config = dict(
    n_layer=11,
    d_model=768,
    n_head=12,
    n_kv_head=12,
    head_dim=64,
    d_mlp=3072,
    vocab_size=32768,
    activation='gelu',
    norm='layernorm',
    norm_place='pre',
    norm_eps=1e-05,
    positions='rope',
    rope_base=10000.0,
    rope_fraction=0.25,
    qk_norm=False,
    attn_scale=0.125,
    bias='all',
    tie_embeddings=False,
    parallel_block=True,
    init='uniform',
    init_std_qkv=0.0164,
    init_std_o=0.0,
    init_std_up=0.0164,
    init_std_down=0.0,
    optimizer='adamw',
    lr=0.000609,
    beta1=0.9,
    beta2=0.95,
    weight_decay=0.15,
    lr_head=0.0075,
    grad_clip=2.0,
    warmup_steps=424,
    schedule='wsd',
    decay_fraction=0.891,
    decay_shape='linear',
    final_lr_fraction=0.0,
    batch_tokens=131072,
    seq_len=512,
    doc_mask=True,
    train_tokens=1021000000,
    steps=7790,
    dataset='wikipedia_en',
)
MLP neurons of a small language model. Each row is named by its layer, matrix (up: input weights) and neuron, and shows model dimensions 0-255. Each number is 128 + 24 x the weight over its row's rms, rounded and kept within 0 to 255. Numbers have three digits each.
A block is one neuron, or neurons of one layer that tend to fire together. After each block is what it responds to, as a language model described it from the Wikipedia text at the highest values.

L3.up1639:116107075131151098095128165128121106157104105148101120111111137171137120143104121091118180131142134115143114118152115123127178134115127147128141116076150130107133152173096118114072163129097142142125147117132150112079129115119077121124135110164105087086141159144131121139153124099084102116132132140094126106105118118124140140142125161099137156126135115139142136153172097106159117127137106214155151109121139154135148082115106133151115112136157112174140115116119132138177107108188123136156179122207136155095179158153100132120133161118134117143170139148174127079134134136142115085118157125149113121118104139103129074139105101124072111147151153111111115158124158118116123096124145111182111117120089123165122121153110117131102110120109126108138127124155112148089115156149130
L3.up1718:138127140111148114108158103129096093180123062146123158090101102175128133167132130121096149168134153084118129117165117150115123141135126116133135119113103163093139148158129146090091120120107138116084140153109158123115159127127088122144155132145154143102095151132098108141132126077110142126119141108126157069124119097150096131142154117084105120154147092176133116155124093124172142153115146170107123118112086200146135124138142109149144116145135156162098089153118103165169092098152157127156154158118163152134109156142145122122153177109139114141151130134128111131153110148127145117123117125111129106114118159093113090127130150151105107153121080120099131120109189133164121143122095168163130125103111135176125105154150120135107077136102138138151154122119136167134118137125185
Responds to: Foreign name word-pieces. Mid- or end-of-word pieces inside foreign proper names, mainly Romanian -escu surnames (Bibesc-u, Golesc-u), plus Pint-ér, Cra-i-ova; weaker: sports-table pipes, team-name words.

L5.up252:112158109160138091114124186133138094135116049132127112084127097119112113145097150123144102113101134126102129143093122104128115120121119084153122134107138119105140148146108105132135118138121143162142106139119096112143111127139155135131134171092154114154165135149123130085107131127127112127133101173138124145084072139108144139121140142141102093117121126172160092131137119141150120145132130143170132072112088120176116102111133164138128151120085138084142072146154155123101095112112148148125126106168115145167096114117184090119103144139106135132097117116135141126110120142130106117129084095144073098117106160156119124143127175095150130132109144193156126112098102161145102168115161126161156079149087144081138134147130128104132099125088116139167116116112137145090073096140119
L5.up622:119126140156151122117128120141130113117107136126154159159141139107120135142100146152126157154142121071133167109084119136089096112138146134167137119108128123100164144132131141104114125123116132142073140137141119107104145118111117159081070151072111120130136140103145124103090132123126085140126134143147085146115114137106135097137135131146097128111115149152133107127149082192123150077131163150165131125141125102133133114109098113118128194118124153144129101161129135131109118072112120085084088116132159124130106126121168123139134109115108127144088145126148110118154126111096146092112137155112056128075128171069148110114147136127108060102178127099150141099089142134131122148157148128144134100151074163075133141131184124145085139109132101121152188087117154132102123102172109
L5.up787:183147096156122090128146171125109125104169143111149135142151120132155131100130121125145141101124125090135091108120096089157116099132161100164138120132103143075098127116129148097172163133084136098105115159103088083154059153115137113089080146086137122139136122144120083135132107155185162153131142151107093141089114130152112148085138171111165144147128154133159117125075108163111134064141175176113156128097150114131089098124119105125160116136159118130130117190128109146119154112139143120119103155161115114107114134132147141122140113166088094138115135107161110146113136111130160108115094095126155137134117179135135123113164135118145093074096126112110151101123155127108174131108147094086081132112175141139108141137126131168108156143119114146108145133121138154086103161137109
L5.up884:152155135136151144136147180135141120101079137093134102126141128128103135133126132139204114154062117119156161127140113112108163104106175129119119092107117166102107132124153157136103178100112129117146137120098133134115081117072140140133134158087085117096127087160130119138146115110124144149160098156147152110139097158136096106135122123098137152143101116122115151116129085142100154095114140109103159169125160105156068149127133148152128145123155179157109057140128150135165138132085128127088087172127100125121166113111123141091162064165119114101125125118108106119144098129104112126134116107154114140111116152123117132118155171129127136104191137140140156124141139105149119090134131126126134105149115101140141103134094143192110141072065123143128178167115123119128102158136152
Responds to: Predicate noun after copula. The head noun or adjective of a descriptive phrase after is/was a(n), usually a definition or biography opener, e.g. noblewoman, journalist, monastery, Rican.

L4.up48:135126131105119101119101133146167112073112107130146101146152101089121123150155156150181116154142125135102154097107133118113167114102115132116118148190129142122115162108146153152135104162087105162141155115131129158142131161101092125163125093146115144094103093150154123100121115131118162119153133165118129146135135125127105138111123136127102103155158104125123108145133092153094117102119126112126147141120149121122084104121110109099134118130125173155108081136080130113113120111152094141140052163112140141090118108141163166123090109145102153103115113154133143163171131125149110102135147163100108158145110087152162113134171149093153125091162122103134141131127132119125141149121192120109110112098118109131127138153124154150117157150134081185177133159128127097120132141086140
L4.up856:134095142150124091145180159150120137101147118043155127126171137151123176156148177167121165142125111117105089142158133112124116106142107135118099107132167084138100136130087136106129143117121195143154137147127146145147151160135173117141130138112112095086179128144129107132084119131095137138132168171085093122121139126131116110121123152101107112143144111161118106120113123144151135040109155132130133129128140144122131150146173121129117106133122115073113148129138126118127106089098120115126110124095161161099128162172112100126103125117157108109112167083128106136119117157164080106131093125147127099129128158112191123100116100140111101163116149125140077118123164137123095123069102148151130132124131146112140146117127154102129168111093119109122183132162138132125117118121112
L4.up1358:117112103136107121128172123129143134077186147108131141141149141118118154209156140158151116162132146135128134124098103116146164108191113139138089127160168112074142191129100126152166138110108138149154143160164122133161138145127109134169126087096107087111169086091182120107132112117159085118141150177113142142091148139103115107129066108081147117133140116084136130152133109113145130088151108115123150119144148119125119117173140138114115120116160152093142145103132101137147096107147091131145091101132150091111125127127155127124104068157123128139143128150091146145157145139186108091117151123117122159105095167134129113123158115094123109108148145148172159128118145129135147169110092103141102084100097154116143134112143154165130143111131098154119117114108097110130126126086096
L4.up1852:111109153152104127119150090100159078084131101137072150113091148148133087194103150145072124138160164105127180145110143129093122138102155119112103102164109132134158087126097130106127121134114114147125166133131130111146152157151126145094073116127130071126190124119141134105096141116129148132139113153104144169088092119116123110126130174092113131131110154097099128141151126146145101094147118153136133152066121126155105070144146111113122131114152115149125122135097115136125117157135135150118127119097093161103150159123088116096103142133110139149108139111146172094153126175148109097097097121082123104167103136125084085134127115105156147108143164118155125099104140137137132177112116121154148085081099096106153108129193128125128122116094106057160094121144122134131132098106110
L4.up1917:153133128130105122113148122120160146107135113058153096108156135115118101124121113167142156141134107121111140108097122129136110132160117129143091105158118128127098126115160146112135161157151113131144129132151116163124134152091128105090110092137173157158140139116135109115101152117132143108124125146132121137120091148122136118130126172139110109128121116133128140127139103168099153116081109129187141128130132105144081139147159097076127154118136191147121129138132123141177108076078124133126072125112130094145111117122129129118128107129107144126131126131147153134165150094131142105112117162129110114119157170161138147074145161149098102145157151121111115089139086108130129176108123083137127118138129105164157144133167139130074118163138129080121159138148153102106087148162132
L4.up2314:149147150108119128118158123157127095078154151124117121107144110100139129132133137140134123158159152119094125135093109126169122119215126109118098134148097113132147139128096117108138139128119105135154089160134098150149136157143120151119133099070104084110090093155121084102136103168134111106098138165176099137100145144133078091110106117098125128163143152114125113123165073121099160105126134127109143071127145117144105089149141134115146149146145185162084098121139133138113128092184132102154116145163127134141135095118124147109123085147138138136150139120129121154160146138181126102128130130109091102117098138137115125125120141137145138110137088131148159127122120112134143122107173162128138131134145145082112090134155125153122098150098110110112170144122119080115098139111138
L4.up2501:117105158118122084110172108115138088108157128088138147109083131134081109146124128150141097137089126133112158140124138106155173121150166115113125107126136107148092136105085127080138138161094154139169133135141126129121167105149126124116055096110159098185140132103128124102169133149105131094088140141108114149103096123118113099110091110144106126170140127144127113114115165156109157109117111105135137125108152078102090111111120084091087148107126115120135110115134164117149140104104143118141116108117140139121110133131177127159145093119129168138157150144156155131177128136134069105067136126086114113142147103112131147114131130143137150093191147150157101148111135119174129114092116097134145117079130148123182133119155125121081144115083091150133125130123111108183092139132138
L4.up2818:143115116134081147128100111114143111112154153071125134132149136126170102210092124144161105154083095169094171095115133090160142125147085135137144142184122145093113118156092105112172121144148107194089092116142102146164118126150151093126133114110142127107156138125124114133108128164145130114129128139132089098122085128130119124098100112101129127134111132108113139154126113187102113101158116113128160120139132120136167121131126131100094131084121144085106118120121134126159136088083080083144100135067133134113115100147125126139145135120092152121106150124145149107141160153151176120097162130153108105090085158156093128114156151132122122124140153183115105105188110140124126155102135130159118117140114166114127166152144106179070154155103176133119148114107126113146108120097120
Responds to: Noun after article. Content word or word piece right after an article or linking verb, usually a predicate noun, as in "a representative", "an aesthetic triumph", "a state".

L4.up293:145149120155125113086133112122153136155123096139138150145131110130176154157181133158133126139122118110070141091103093114141113159094150103121183147148129139135152131149163149114127144162131158114164117162137102093102153145159093144120123092116141133145132110104139097116088126125143162104161109174113124116136188131113158087131128148126131114107130089123133140136091130138141164115126110119140124148098104156157115119129108129127163129142147146117151157136132111129148121179110118131118123089093114170139120126114154103176139168078144149115145109075154132128086153126103109112081153112126100186079149125109065149117100161116129142126104123148156111149135114119122134149085138142107124150103153125095133124114117119136139125138115124094129098145146129136142140096124111
L4.up577:104117102154192127078103122131117118136141124107115140153140114111149117133126166143124122088088116122118139165122121097098133155119074132111111119129127110110150158137114125140106112100144154085077159095118149150150145187153178157108111164108120066159170114128140103124111088139163137144161157165139085149110087150090116110147129148122152131180084124135157111117095122156128125085110117091159156107139148161127116149106146157144115192147110118148137109128142092142135153146149136125113100157123127124143156091108070097117125129139077129147160143118113106121151148142147118108123112134132115165138094154094103082102130120078153102141133136164129158111095128142126145103116151105124139108158161143105103181131070099122151151131113129105122119125104118130097136126156124
L4.up712:113092141120145113115179137133070181150154141134121145155116145111139106155111150121160146125151131121112132144110140147162144150166143072126167126148109136064161156152120131159191120128134126099072163159128147111188124134076127138150124147144171110142141096104130116118141100121140171134125136131110152134095171143083133103097113121107143147156169100128105143122087140132151127119111126151129135086137149158130095099146127099113096134131146142117087136136153144171142139149119141136117083140144106070115125110146143145181116107120144107119124114101164106140152115183142165134119127105116144149106151153125132147163138080098155161082125132165131111108121098136092198144095150148134132114124153113085091132107064121130125141156128103169145149160098139143164122090170131
L4.up1428:101149099148126104103128133138133121123189120142116142128149134144147102143101142164140125094137121119091106116082089138169133123109166105150113118133110150071109122127128088154137126159152128139129107130169106130110121103159109163095148143105122136161146136172109139080145070207139080136099109166153130122124124134172117111092099136106108130144121112125159090115132080112118160121116137156112141074157106121112153073124127129126120175123074136104114108121112105106124146131134150107136138121106090125100091167109165160134090122123103136140131141127146096133175157140114124132095134126135082175130146163138122123158142152131124102121129127156151103120138136176111174107115142133157121130116154190141118138108084134124101118190128138131153119155132145107121091116139145
L4.up1885:135150144115105089076123109113099143117118112149109144160172149143123154139110135133084145120140148114118117134108136124153090132109126127110135153170153152129161141125142112107169189117096106092148147138143178130116136103140112114151135125139131125142146108128171119142104136122106143180119132121134109113133138127105152139134139141128145135131083075121079146139114121149153149135141128126069110116111106145155081091132127160105122127149161094162149153106146122124109089161117095141094106126099113121098132109126120116151117168140120101076161095108168155131134149113161115096114152160092088181158108111118115136148141105127145106092101132173119102133171080134112094165120162142147138127161115205130093122144136160107119156128113130124166135185115117118127088096139137
L4.up1980:105152107136119115115157124108112147118154133148157159125115100149172142143139120168168134136088113090121124144111131105161124114064109132165144114139215132083157135149124148133135116168154147126141145112117133118185153130119133135108126161103141104148136126118131102088131116162139163122149131119115132155160146127122098093103112174097143136153137117095150101127093067140120146088117129167089145107097161144123104089136170131135129155153136136116077132129123084142167130126114141140125136119130106128127158132135121122136121144090158147138131132128117138089155121153160100150130157144114075138106110133111113099150141134082129090144111117150108120096140165117099162119135143110152118054096122122148165132149102110110115148140134078133154113154119168115135126100130133
L4.up2553:108158103182105134156139143144131147102132135142115148111108137130129145141180158130145111103136112072127119134103109153176149082115137118121121146122131154127130167105139123148149099143182121126130146137138122127115171172121131118092092113071142114134131105119141106137078106113115134119082141139097158115141122168142116105127104139114113101121094179101128145120113093087123165130116194133122138138156130159127112126140140108113117118115106094114111135125141094122124086102126105134098101077109137125107151148077125121169118102088145132097116096116149169097138145111129093116111125126047125119105126149118081153098152115139126148138122164168119140191143142097069098127106133181126107136099122143100134140130070101089099110103126103121155116131121129128138145147111150
L4.up2980:103143121109120118113133153120116131124133130135124137130164138137147151183155162173112136140140076093126108094104079136119135121151119165126121129121121105092104174151165164152148140095132114069159076160111157120190131112157146166139128131096114071157161131140169127142097086171179109117146135148147095135105133147101094134099103115122117104168136153114122125140138106101117130058135193140091170112111128178126067113134156158144123128137107175146150119118139098134117111109122113096152154102140106127135139132130115113150127120157122163117144136098149166128129151166121117116067165127142101140129152157118141145189157118119151178138132156147113166156119158127126143147092187102127138128136131149108139120147101151156143094110154131098108126198111142135114135120146101
Responds to: Word-final plural suffixes. Final pieces ending in -s that close a split multi-token word, mostly plural nouns or surnames: Heartbre-akers, Schwep-pes, humbuck-ers, Siss-ons.

L3.up1410:150109101121150130108138163112153089144123093120107152137132099091184126148118129163101154134123090157108152119132110142176128105110100135130113132124162156118151139150141154124181136144103141115102117109156111111082133111179139148161087180162134126137125140120113155129093112158108096162114128132150110138065166128135126138128139123139106115149110121119107116118125086149165177166148137129150156101130114122109146121117135168166147103116115146117080137100162142174134140150144123089122130165125169082122122123166108144141155123110144134128177128138113117128100128133146115128095137052119116126118084166100130135176091106105133117161131135116165117121136101112110171095108172117171127065103097149112106168142132133104073167126136154085137172152111121116103092123153121
L3.up3030:129114145132157168088131167112111105130086096114130121180139100134114137128118164144127122161098123109141168105104135137151122140134145123114105136137139153146111139157105134105148163158120095132157128139115107119134160153125114111140104141136138106167135113107090104099147137165124092168133119128171153076101093127125132143138115104157122119151088149105105057102110136164136119139195160100139205081105165119130087127155122132114139120113106094115098090126103116118119121092118097107110129146094120103132116082118111149168112097114111174125141160120094161164114143113134093125121120078154103104043124144121121112102144079136108162164121116120105132098126136126106141107141182112104103050172160123087107113083152127132103146135118089147174121145138139139153101107096118
Responds to: Diffuse mid-phrase tokens. Scattered content-word or word-piece tokens inside noun phrases across varied encyclopedic text, such as rock, turning, Forbes, and -re; no clear shared theme.

L3.up1808:116120098121120131091150152123125139110130086117148137102146111167127087131089133128115153098136105133139132079102095094127128108091169112153105092115124154053131114129156130128153146138133163130138162110134117093137151125130111175088081112099108100112151154123136094114131097194135108138107112138119100152089152113129100103111133131103147133162102129138099112148104109159117130078100178126154143120135084102100109115139151156157094192142134133153113089106147097161143117084157127111122143107113150134120100139138118115146117128126117137117133126121134116121117132141113113090099164092105102128101114207102110139175123125085167106149118121135169104137102134134152133118095169119142124151088107150118141202148130157120143092140085133089102133165101129124106089136193123
L3.up2689:100139123096121120112130117119120117147181050118158119128100138121154063132113129119148159118163164145126119111122073140149149134112136120142099093134117141066101125108152164096177131154104175067138125160132100099140096136135113130134093139101102175158121171155134108117091080094152145137131100117101164129117152174083081106124151168121140112122105117121096140105072124150103122139093180105103138124122165094135133126095132157092109171126092090119130120135111118165159184124110121156151115125131151159117167115185099109098160151163158175096139085159177083192123143130108113107120131119120111140144128104116140145153127099120139153122170123137139152135135132130118167154141161144141127134099142146126159163138084146094070115095145124133117109155129141131126128144113127
Responds to: Plural and word-final suffixes. Word-final subword pieces, mostly a plural s on nouns, acronyms and ethnonyms (sovereigns, Gauls, SLRs), plus endings like -ers, -ins.

L4.up713:149145115177131098126158129083092075134111100127135119149095105153166132184099106152128189139119116098117157122107123131162129136087117121135110126133193160102117113184088152100095149120127096137113163096153139127151119101133137093109127151116174116131130121153138129114099119164107112131144100145098115147124135105121147111112155179094159170135103151125193129172148134111145101109163159172138135096091137114138114145148125096130140130167127123167126112086136099149183128132079124114109140134143111182091107147171084167107108125119131113126137114119171120155145120118139137099111105100113078117129107136112082113090140105131131115110168138122136124113141172196135115113169138086104148121064133123131132109142118139126122126151111117093165147165139106134117153114140113
L4.up1088:152115092134143093170121094141143150137115135136123136125120125161141153164136128129136145117133138131100182111147103137115104106109129160166080130135163135114180167189116139099141151109096124112123158126098137092139146173125150114119147147132128120138161129176098103153078153131108121118152154130087116138128156109080130131122139132085146141155095126103124096155135146111137115075139190146147171148137153143130123137152166137148152156159103109117099129089134069152129102154130116115115128124111080173146124140140142113118140098117159158116213109116159131126083134137139136069133150087184115168123111133105107077112146110063137128126161167086103175171125160141134142127140109086123129107108110129116175153150157137106159203125118159145142127187116101161105129124140114
L4.up1487:160145127160146098154143118091109135151123132134114117141099128139180151146127083135137139091105143079070146129118094198137138171092119132118074135119141117142154152165158135097120116098097126127085144130141135111126127116114131137152152114105152104147134082124118111130087100155127143154126124152100092107129189121100147138112145169131123154171147105119185141165115142122161117125125169148116142127134113111149101116129156097102120119133100127138107100112159110155184098105114112089120148127143130161167105131110142135138137178094125111099156140117145105136116118183133159105114124124095103152171144127125128118096153098088067130127166169082126144137155149159107166101129122140125111136097121141093152164125132117138139122141126101134124148162180088160122156130189144
L4.up1659:150123087123117082151124140139103128125103111122141130110119118126118164109122110155112125141134149107118177109118122156157115120110120122103104113118150147119105151161137175093114110169095090143148151150120106139136136097133104135157162139124134089127158101153176120112121168130107135116164122133091130116157157119152135106132136186093130159129103143138162150093110134111106129103123165152114166129080158109144128107128159107129145162155152160123157129101120115161110122158131126115139129143129100170053134161160159205125131159094136098138109154143189109090118132103154148111117093130135072148126107150145091117105147168106137094104140098090129110144096166152134141117123099138174158096106155134120181126198109113157117108159104080093149138099134108095119174122119119
L4.up2551:176131139161103115091148136063155110141137124130116100136132141181160135142121142121132123145110133121075130082137170141099106100134146133104083176114128096082130122118113170106145136128155137089132127112108105125119109168155110105126120168111146062145150126112147124103153161158114151149137127139127125125110174097145122108112162130143133104140104099139120122135071154075153125095097106192149156135144134158134113138117124147106116111108108143115162080180168119173128133109117119126169082116141136153128127129131104085171159128125101156100120101137128112125146128132158111108137151114141172154138148142157121150135105122102148136133130130060123161157157148121119131104131159110101101140109135115117097162167111118135133136140159128097171142128133059139081129131120160
L4.up2820:125121098137170129141157084135143123148119151130125141110132122135184135137106097113093146104099116140117128104151119201051114129083141121140077134139151106158135126116084175114117123102121125127126117125111139117139074153125114097148108113166153107153145092115096120134059169168131113140151146116120103164129168074092118099153139125096123109146132116104100118108109145155142142138150121131152152130152142138140115136120155121153139092095098128113128116128153098159123114123166110131121092157126126217112108110116105165118129112099155148131162136133152106146127079117149120098134136094098175174169131115121087154171140119105113164108116173112104207099118125109103128090140153128143159101116136089119097118124154096134151162138118169119131090155114110193124139133125117
L4.up2834:147119099129136129109177134095142126156130108113157112099108129163162115179118170143110169127120154172123149104104109136166141139110095101108138123128141137123120113152084137163102136090106096113084159143136135130152085124135164103136163164134129064120091142140135134159120156132158140088143137155091142126132169127132161106115120146077111079101117110122137135109109116123144139097135144109123164089084144102122147140114157141128054172133107118160156087108182138110161123112166131145126181124105092151101144157130091149123123157125111180110129131123119114101136145149137097105149128085099076104140109126123111140100159124156125163112120126111177165131120148124145128164140141181119131150077111087136104122136134104126080137144181125108138150153132127090126139098129133
L4.up2942:129143118177137117122145153128143165158094146134164151110071143160164115131156108145164117122145063088075120137134162166159130107179139139102137122176120098116128176157140200145135098145099069104177154142116129108081128131124110101105151074086177134131145096158119118122143108126107133128104136154108115111127150075141121124153121131101131108124153107170127125072085125121148127119109126166085135134103122125106086132090117123093135086120113109111126153126185080186140137124104113136128132149101084129146107169162133177107118155139140124102176151094171135105133115095071142098105143125134158103131135134135087146144120108128154143146109179081116175119118117154120133135135132096157117109136102146126106130170126115151152131126112094162123125117125109135124152154102148
Responds to: Foreign-name word pieces. Middle word pieces of non-English proper names and phrases, such as Niet-zs-che, Gy-ő-r, Berg-q-vist, plus foreign words like de and la.

L5.up344:162126146097102123133147161084190120073176147103126151141166115115107153128158115155112156089150157147120102115163113176114124115092143109124110127129137142152092119116127157130135144146159150132152130125121125133083069105090112129096118119152144104154125152126180112111118146151110156149101106140156104159127155124138094125124143142060135092206132083119108136140144117134089126153087179104169130134092117113149153108098167122095124129145108157118127107158120130137131178107090125132120152141130134120103101121109147130126114144150145159110105111097108128143084135182115166169138122114082092115094157115139119152125166150114143131120105135134155135117131119136142124124122142141142105156076152129103143133125136124111116107093151092149126095131120101143117084128126134
L5.up492:132130133134134101141084126120129131162127141124138113131131122147145129162124173137137172105123132173126169130130122132077079103113134113143130118134208132153128109154117141131116163139095100138128153090132126109133133189095059161107099093154130094115151127156132119151109180121139095129126108128123115183128148103127126120143110121117138147118106094118110118110154137142124150089136126120125143122098160124109130175154104146126124107134124133105147124109126113147121119154108136150099087128109140161096109119199101198127127128063104136133138129106148143145089127109109134078126106132114133120110147137138099170094150129139128115090133105135137165152125128160126133141168136118118092123103129099122141156133136165132135155115127181085119157119136106152162146092102114
L5.up1002:126129082137154146163111137133157144122149138101117121099092084175123179124095140141158166149152151151125163131127134122123116074129163124167083112127137104120148129142086179129146124171120083152105149071121129105138125128151082131111122124127146077124128094175170109116112138138105130175126098153089092130118149153153148141123128127130137165156092114119092132142161142093124115078114130108113152143130133162131149111149109177163159110148147180130163071107134121097107109124118137119111116159083142165101113161145085158112124074128122109135129121129153130167076099095112113132118134119107129094104139134131115104113110094118129120116124144137142086145151184169141097143162119114138099123095137102093157154141137155124104081124154151107126168154099131106154158119130116
L5.up1216:088132112178120092151156157118142135135119150139134135111137134145099112142115124146097138087120118118151126114122160124121113087121122142098130123132162156130144104145121193078109140127144094178144144121125137126108139110125100128112101126093147138132161168129186118075122173162106118127145120119132122153159115097136130119105135160100156152105112127099114122106151114141123139144151147116114127111107136103098128126113171113111126089169108155144139134141152087174107148144112130161081135127112108111114131099149155152145131123104111161169091069085154109109091117130148160165187111114103143135123134152157143131087110147124148122121096133158153119105096125166121123145159108125111153116099110132143142117126143101166126152113130200148108126132126106168113126096135104
Responds to: Foreign proper-name fragments. Word pieces inside non-English personal and place names, mostly Indian but also Slavic, Arabic, Hungarian and Japanese, such as K-oy-na, Ak-sh-ay, Sad-h-na.